Weights of a small GPT-style language model, trained from scratch on English Wikipedia: vocabulary 8192, RMSNorm before each block.
MLP neurons of a small language model. Each row is named by its layer, matrix (gate and up: input weights; down: output weights) and neuron, and shows model dimensions 576-639. Each number is 128 + 32 x the weight over its row's rms, rounded and kept within 0 to 255. A neuron's up and down rows have the sign that makes its largest values positive.
After each neuron's rows, "fires on" lists the tokens most often at its 100 highest values on Wikipedia text that the model never trained on. A number after a token or word is its count.

L7.gate684 [171 148 147 119 124 156 174  93 113 160 134 140  71 115 170 109  76 129 103  82 174  88 113 131 158 130 100 154 165 158 132 150  99 102 158 159 117 117  90  73 127 145 156 134 138  59 122 206  90 121 120 136 128 166 110 176 128 125 174  92  70 139  91 123]
L7.up684 [107 171  75 208 107 125 140  55 123  95 121 102 120 139 183 116 115 103 170 137 111 103 110 113  97 190 162 125 131 158 138 132 149 143 157 148 132 102 110  88  91 126 127 122 164 143 138  95 105 167 114 111 183 144  90 143 144 107 135 164 151 177 120 140]
L7.down684 [148  88  93 138 148 206 144  98  77  86 108 149 147 137  67 124 148 146 110 162 103 140  92 125 110 123 117 139 108  66  62 134 156 103 111 140 138 131 122 105 127  98 125 120 184 157 157  95 133  85  84 103 107 191 147 115 153 106 110 115 140 185 131 115]
fires on: " and" 54, "|" 18, "," 16, " but" 7

L9.gate903 [ 90 144 131 113 205 146 109 131 105 126 163  71 148 130 155  86 189 103 139  88 164 183 127  91 126  99 101 177  75 159 101  84 148 204 181  97 107  96 137 139 128 143 116 111 129  77 139  51 139 111 144  61  90 138  95  69 153 158 135 138  88 127  97 115]
L9.up903 [128 133 125 126 156 110 101 166 138 180 152 177 177 136 101 123 132 137 142 105 136 108 151 109 126  99 105 183  96 111 126  59 128 132 116  80 145 121 105 100 156 168 123 175  65 128 127 121 109 106  62 200 136 127 107  76 142 188 106  98 105 148 109 154]
L9.down903 [149 100  85 140 122 174 140 110 174 125 163  69 164 131 114 125 115 113 106 172 105 128 114  95  98 122 133 129 167 130 164 102 187 131 147 125  98  98 163  97  94 140 110 121 130 135  84 135  99  92  93 101 147 145 162  77  82 105 117 114 161 122 149 107]
fires on: " as" 57, " 2" 6, "5" 5, " 10" 4, " 6" 4

L7.gate352 [181 108 207  81 134 111 123 189  77 114 143 137 111 130  89  87 126 102 100 107 165 146 146 143 116 123  70 167 129 139 162  75 141  91 110 130  91 109  82 160 141 145 144  97  95 143 119 166 157 113 155  70  76 165  78 148  89 171 120 134 156 178  69 148]
L7.up352 [ 89  93 136 106  83 181  86  97 119 145 139 106 124 148 117 118 101 136 110 105 151  88 190 118 123 126 158 119 127 119 124 157 134 146 110 128 130 123 120 235 116 140 158 159 161  87 160  82 158 129 104 165 170 158 166 201 156  94 107 113 170  72 132 138]
L7.down352 [114  77  88 156 137 115  99 148 110 163 136 114 110 119 185  95 142 103 128 119 115 121 165 125 111 154  75 169 111  90 179 114 106 123 119 108 144 172 125 194  74 168 126  99 160 118  59 158 116 127 155  91 121 138 106 145 171  94  90 108  72  72 159 108]
fires on: " their" 20, " this" 12, " that" 10, " as" 10, " single" 5, " a" 5

L9.gate504 [163  77 121  98 149  44 109 149 110 142 119 115 109 126 128 151  61 165 132 158 112  70 112 151 122  85 104 172 157  83 121 110 146 132 157 106 129 110  49  74 165  74 106 133 132 132 134 126 148 134 112 139  88 109 165 159 190  78 107 127 149 135 110 142]
L9.up504 [205  73 129  86  79  57  98 138 164 152  71 111 137 154 123 186 107 158 124 123 178  95 146 145 144 114  81 193 107 132 104 131 159 106 161  50 107 200  97 148 143 127 159 132 165 133 117 139 128 131  67 124 150 128 192 184 122 124 107 142 149 120 159 163]
L9.down504 [110 161 162 143 150 134  86  82 174  71 206 163 110 134 133 114  70 155 132 131 175 125 133 153  83 133 153 132 128 115 196 116 157 100  65  85 155 114 111 205 121 122 124 127 123 171 114  29 161 140  78 111 157 130  91 109 171 133 183 121 104 136 156 139]
fires on: " on" 36, ":" 10, " of" 8, "," 5, " held" 4

L7.gate2270 [ 85 129  76 175 142 159 136 104 115 101 205 128 163  72 108  95 172 116 175  96 166  53 106 155  99 144  79 113 131 189 195 137 120 153 179  74  98 139 139 169 116 135 144  81  94 114 105 153 125 121 149 149  51 118 145 137 168 114 176 147 108 172 130  96]
L7.up2270 [113 132 153 193 149 137  80  81  93 138 161 104 132  99 161 144 136 104 174 161 135  84 177 198 130 157 165 122  98 159  82 203 116  92 148 173 133  52 170 131 137  64 143 136 110 107  88 207 176 133 125  81 125 137 146 112 112 147 163 159 103 133 167 142]
L7.down2270 [140 157 118 109 121 110  86 165 104 178 147 128 128 119 110 119 110 169  96 106 145 118 106 162 128 100 131 100  95 108 103 119 132 140 127 128 148 126 156 125 140 176 113 120 103  86 123 119 189  89 146 107 137 116 154 128 156 107 139 136 102 134 121 116]
fires on: " in" 13, " built" 9, " to" 8, " and" 8, " as" 8, "ed" 7

L7.gate230 [115 165 130 104  99 176 157  99 114 141  69 145 130 147 134 171  98 121  90 119 110 149 107 126 122 126 161 149 103  67  62 115  52 154 101 113  66  98  84 178 123 164 126 133 128 132 153 160 142  82 114  97 150 138 133  97 120  80  90 119 130 123  81 153]
L7.up230 [122 112 131  40 151 143 120 105 149 128 105  95 145  94 101 147 106 129 132 127 140 118  92 106 101  97 181 154  97 158  72 144  51 119 143 120 105 115 105 207 155  96 146 139 151 119  96 141 142 152 129 118 144 121  67 114  99 107 119 164 174 173  86 116]
L7.down230 [148 126 129  96 120  77 146  64 111 141  90 205 103 117 155 163 115 112 122 161  92 174 121 156 114 154 180 123  94 117 124 136 160  77 171  52 131  92 155 104 127 122 105 158 113 133 114 116 158  82  96 105 119 146 154 102  82 115 119 172 140 195 148 121]
fires on: "," 67, " called" 8, " –" 7

L7.gate2031 [162  77 152  74 114 100 130 146 166 136  76  85 120 166  98 127 117 114 119 178 180 161 117 133 117 155 146 152 149  63  72 114 149 127 142 104 148 147 108 102 147 125 154  88  70 106 111 164 116  97 133 131 154 134 139  80 124 108 117  86 153 117 101 176]
L7.up2031 [153 134 114 161 107 131 152 100 132 109 108  69 137 100  91 112 111 155 168 101 134 110 171 138 130 157 138 150  96  84  83 124 168 154 127 100 133 153 121 194 163 181 115 159 173 128 112 173  98 149  71 120 142 153 121 142 185  97 109 169 127 172 106 148]
L7.down2031 [116 166 134 144 168  99 119  69 147 129 115  72 162 110 131 102 124 137 222 129 120 163 124 130 117 139 115 106 104 184 146 107 111  67 136 133  49 166 120 125  96  85  68 154 120  56  54 110  49 126 122 167 153 142 102 130 205 149  71 141 168 153 122 138]
fires on: "," 65, " as" 13

L7.gate2328 [149  94  87 130 104 136 179 119 174 212 117 114 118 114  92 142 110 114 116 130 169 123 178 129 138 141 139  72 206 134  83 110 114 122 159 127  47 113 104  92 193 158 141  57 135 123 133 145 122 125 163 135  69 151 162 206 168 104 127 155 195  76 115 175]
L7.up2328 [ 96 145 105 170 114 146 136 149 146 131 106 116 190  88 150 159 127 158 176 126  89  58 154 101 218 162 151 111 125 157  88 100 133 145 170  82  85 118  79  67 120 102 112 101 102 168 117 132 151 101 105 149  91 205 121 147 115 136  53 139 136 155 135 120]
L7.down2328 [144 148 159  90 140 155 166 108 123 183 123 112  65 145 118 118 160 122 122 150  97 135  70 189  81 118  75 125 111 126 133 108 112 134 188 138 105  69 138 109 187 141 151  83 121 147 180 144 151 135 148 158 146  82  79 111 197  91  88 122 121  74 100 141]
fires on: " and" 88

L7.gate695 [148 109  91 127  83 179 183 119 107 145  63 126  98 110 130 133 121 103 101 103 170 171 136 142 127 151 107 116 139 150  89 185 105  94 146 140 143 103 115 129 120 147 125 169  86 145 141 179 129 133  84  98 159 136 131 161 153 120 121  88 143 142 103 129]
L7.up695 [121 111 133 131 104 127 140  96 110 136 163 107 144  70  63 136 176 120 129 148 100 119 144 133 126 125  71 123 102 180  90  86 146 119 123 138 160 103  80  77 133 145 200 135 107 134 119 118 152 142 110 110  92 171 102 138 104 139 130  73 103 115 164 111]
L7.down695 [161  82  69 127  88 164 168 135 118  93 126  32 110 122 112 126 164 167  84 133 102 153  75 150 101 162 138  97 194 123 134 136 164 153 123 180 154 139 176 156 166 109 142  72 152 165 166 115 118 184  35 124 130 101 140  99  94 135  90 115 123 118 179 178]
fires on: " and" 96

L7.gate755 [117 163 160  50 130 128 115 136 157  98  90 122  78 140 170 160  92  95 113 148 130 118 162  98 165  82 122 100 192 176  77 121 174 145 114 128 165 148 157 147 117 132  96 145 124 104 119 151  82 126 138 168 143 101 134 174 134 147 127  93 125 136  66 135]
L7.up755 [ 80 135  66 155 153  90 115 149 204 170 106 131 157 127 130 158 158 105 147 168 104 156  83 134 133 152 155 110 136 159 250 101 149  71  73 131 107 119  76 138 140 143 119 124 122 195 141 114 143 145 121 160 106 152 152 177  62 149 129 112 106  58 112 185]
L7.down755 [133 118 150  60  81  89 107 141 134  81 122  89 157 102 133 150  90 129 102 123 157 126 160 149  66 150  97 152 163  68 106  83 153 150  84 184 131 112 148  82  67 159  57 205 109 160 101 114 118 114 173 184 133  87  77 101 164 154 128 100 126 106 196  65]
fires on: " in" 16, " at" 10, " on" 10, " as" 7, " enter" 4, " into" 4

L7.gate1914 [100  72 141 121 175 120  88 143 130 140 160 172 136 109 146 167  94 107 151 147 185 105 102  69 168  80  81 139 110 168  99 146  87 102 171 156 142 160 109 168 144 150 149  84 101  82 128 119  90  90 135  63 123 162 102 141 109 152 100 109 120 141 128  79]
L7.up1914 [ 74 143 145 167 100 120  79 150 115 179 143 146 150  53  89 167 120 132 181 136  95 133 109 183 116 150 134 174  91 177 138 136 178  74 116 123  94 125 140 143 140 152 122 150 114 126 114 110 124 114 172 163  49 126 128 141 115 164 180 108 112 139  83 108]
L7.down1914 [158 128 110 156 199 179 123 107  42 181 132 108  98 114 169 122 119 138  85 152 113 132 167 126 122 118 106 126 117 106 134 163 119 143  96 160 142 149 171 117 135 157 176  61 142 107 156 113 127 116  83 155  75 124 133 132 135 123 115 149  80 108 121  53]
fires on: " as" 77, "as" 8, "ph" 4

L7.gate2072 [171 135 111 116 141 131 174 134 137 118 137 146 124 126  96 155 105 170 117 188  65 105 198 142 139  98 105 155 114 130 145 134 180 110  72 132 142 156 141 110 123 204 134 130 159 133 100 167 166  84 143  83 151 148 155 140 125 167 105  94  48  59  89 112]
L7.up2072 [113 116 172 127  92 182 136 116  76  75 126  73 128  93  96 127  84 119 118 162 106 156 102  94 142 111 105 137 110 120 106 125 144  67 125 117 110  59 160 100  73 141 108  81  81  76 126 140 170 130 119 174 127 164 150 142 173 175 130 122 160 127  88  64]
L7.down2072 [ 88 120 141 115 121 162 185 122  66 135 179  71 151 110  88 180 139 166  73 151 173 123 153 101  65 116 169  96 118 127 151 114  78 142 120 134 109  65  95 100 141  46 106 159 159 121 159 113 112  93  67  51 106  92 214  99  98 101 130 156 124 138 154 145]
fires on: " to" 30, "ly" 9, " that" 7, "y" 5, " often" 4

L7.gate2153 [124 121  94 102  71 150  90 137 170 147 124 133  89 158 140 107 103  80 150 145 155 113 133 163 155 167 103 138 122 133 134  68 148 125 157 131 137 104 138 182 141  98 150 155 162 183 132 191 111 121 214 162 142 172 135  98 143  96 184 163 144 107  95 159]
L7.up2153 [112 110 135  76  88  98 119 156 116 139  84 125 203  82 129 119  92 168 107 183 112  82 129  99 143 107 113 150 106 157  64 159 105 106  89 129  97  52 122 152 194 111 144  92  99 165  97 163 179  52 139 150 156 136 155 128 149 103 181 158 163  82 114  86]
L7.down2153 [134 125 128  77 152 177 158  93 177 103 135  98 122 108  63 139 105 115 124  92 111 143  86 170 148 179 156  93 112  97  47 145 167 102 103 139  81 114 193  95 162  57 101 115  99 156 176 143 112 109 111 177  79 208 120 191 121 150 130 162 125 123 170 120]
fires on: " and" 57, " or" 8, " &" 6, "," 6, "si" 5

L9.gate119 [114  82 104 132  63  98 147 139 134 194 101 104 128 134 121 165 159 112 115 106 207 117 137 149 122 122  96 104 157 124 126 162 219 184 187  83 147  99 105 116 115 131 118 101 127 130 100 127 141 126 147 115 172 111 164 101 153  82  62 145 104 131 131 161]
L9.up119 [160 107 121 126  86 151 157 125 132 147 135 116 127 119 116 164 137 122 136 108 196 108 100 102 133 142 110 169 123 156 103 205 126 115 113 126 104 116 141 114 152  80 155 101 175 113 164 117  86 114  52 198 136 179 165 186  71  64 166 100 116  65 112  99]
L9.down119 [ 57 132  80 126  87 122  30  90  58 185 116 111  95 158 152 112 144 181 157 128 179 190  68 111 133 125 126 154 219 125  54 156 168 158 159 101 117 139 157 109 134 135 158 164 155  90 151 115  65  99 163 150 126 164 107 116 147 100  93 105  92 151  87 173]
fires on: " and" 35, "," 25, " the" 4

L7.gate648 [124 132 102 139  87 147 110 153 129 156 106 116 121 114  88 153 125 120  92 157 162 170  79 154  99  73 139 243  69 155  97 137 175 158  90 161  86 132 116 197 131 105 104  85 113 135 113 123 116 134 141 110 118 123 119 152 110 177 140 140  83 145 131  96]
L7.up648 [142 157 160 128 161 179 104 163 129 143 153 149 143 120 122 150  59 123 160 133  91 118  80 168 115 141 146 173  84 111 149 108 109 114 162 114  77  85 140 156 112 135 132 117 135 137 138 187 107 184 121 121 135 105 158  86 127 145 219 105  89 100 118 111]
L7.down648 [173 104 146 154 124 128  97 149 113 162 120 119  89 150 137 147  90 131 110 146 131  92 172 131 130  87 127 187  91 113 114 131  97 161 152 128  63 124 157 155  74  85  73 100 134 112 111 166 121 148 153 161 101  80 122 186 128  57 147 154 151 159  96  83]
fires on: " was" 44, " been" 9, " as" 8, " is" 5, " E" 5, " being" 4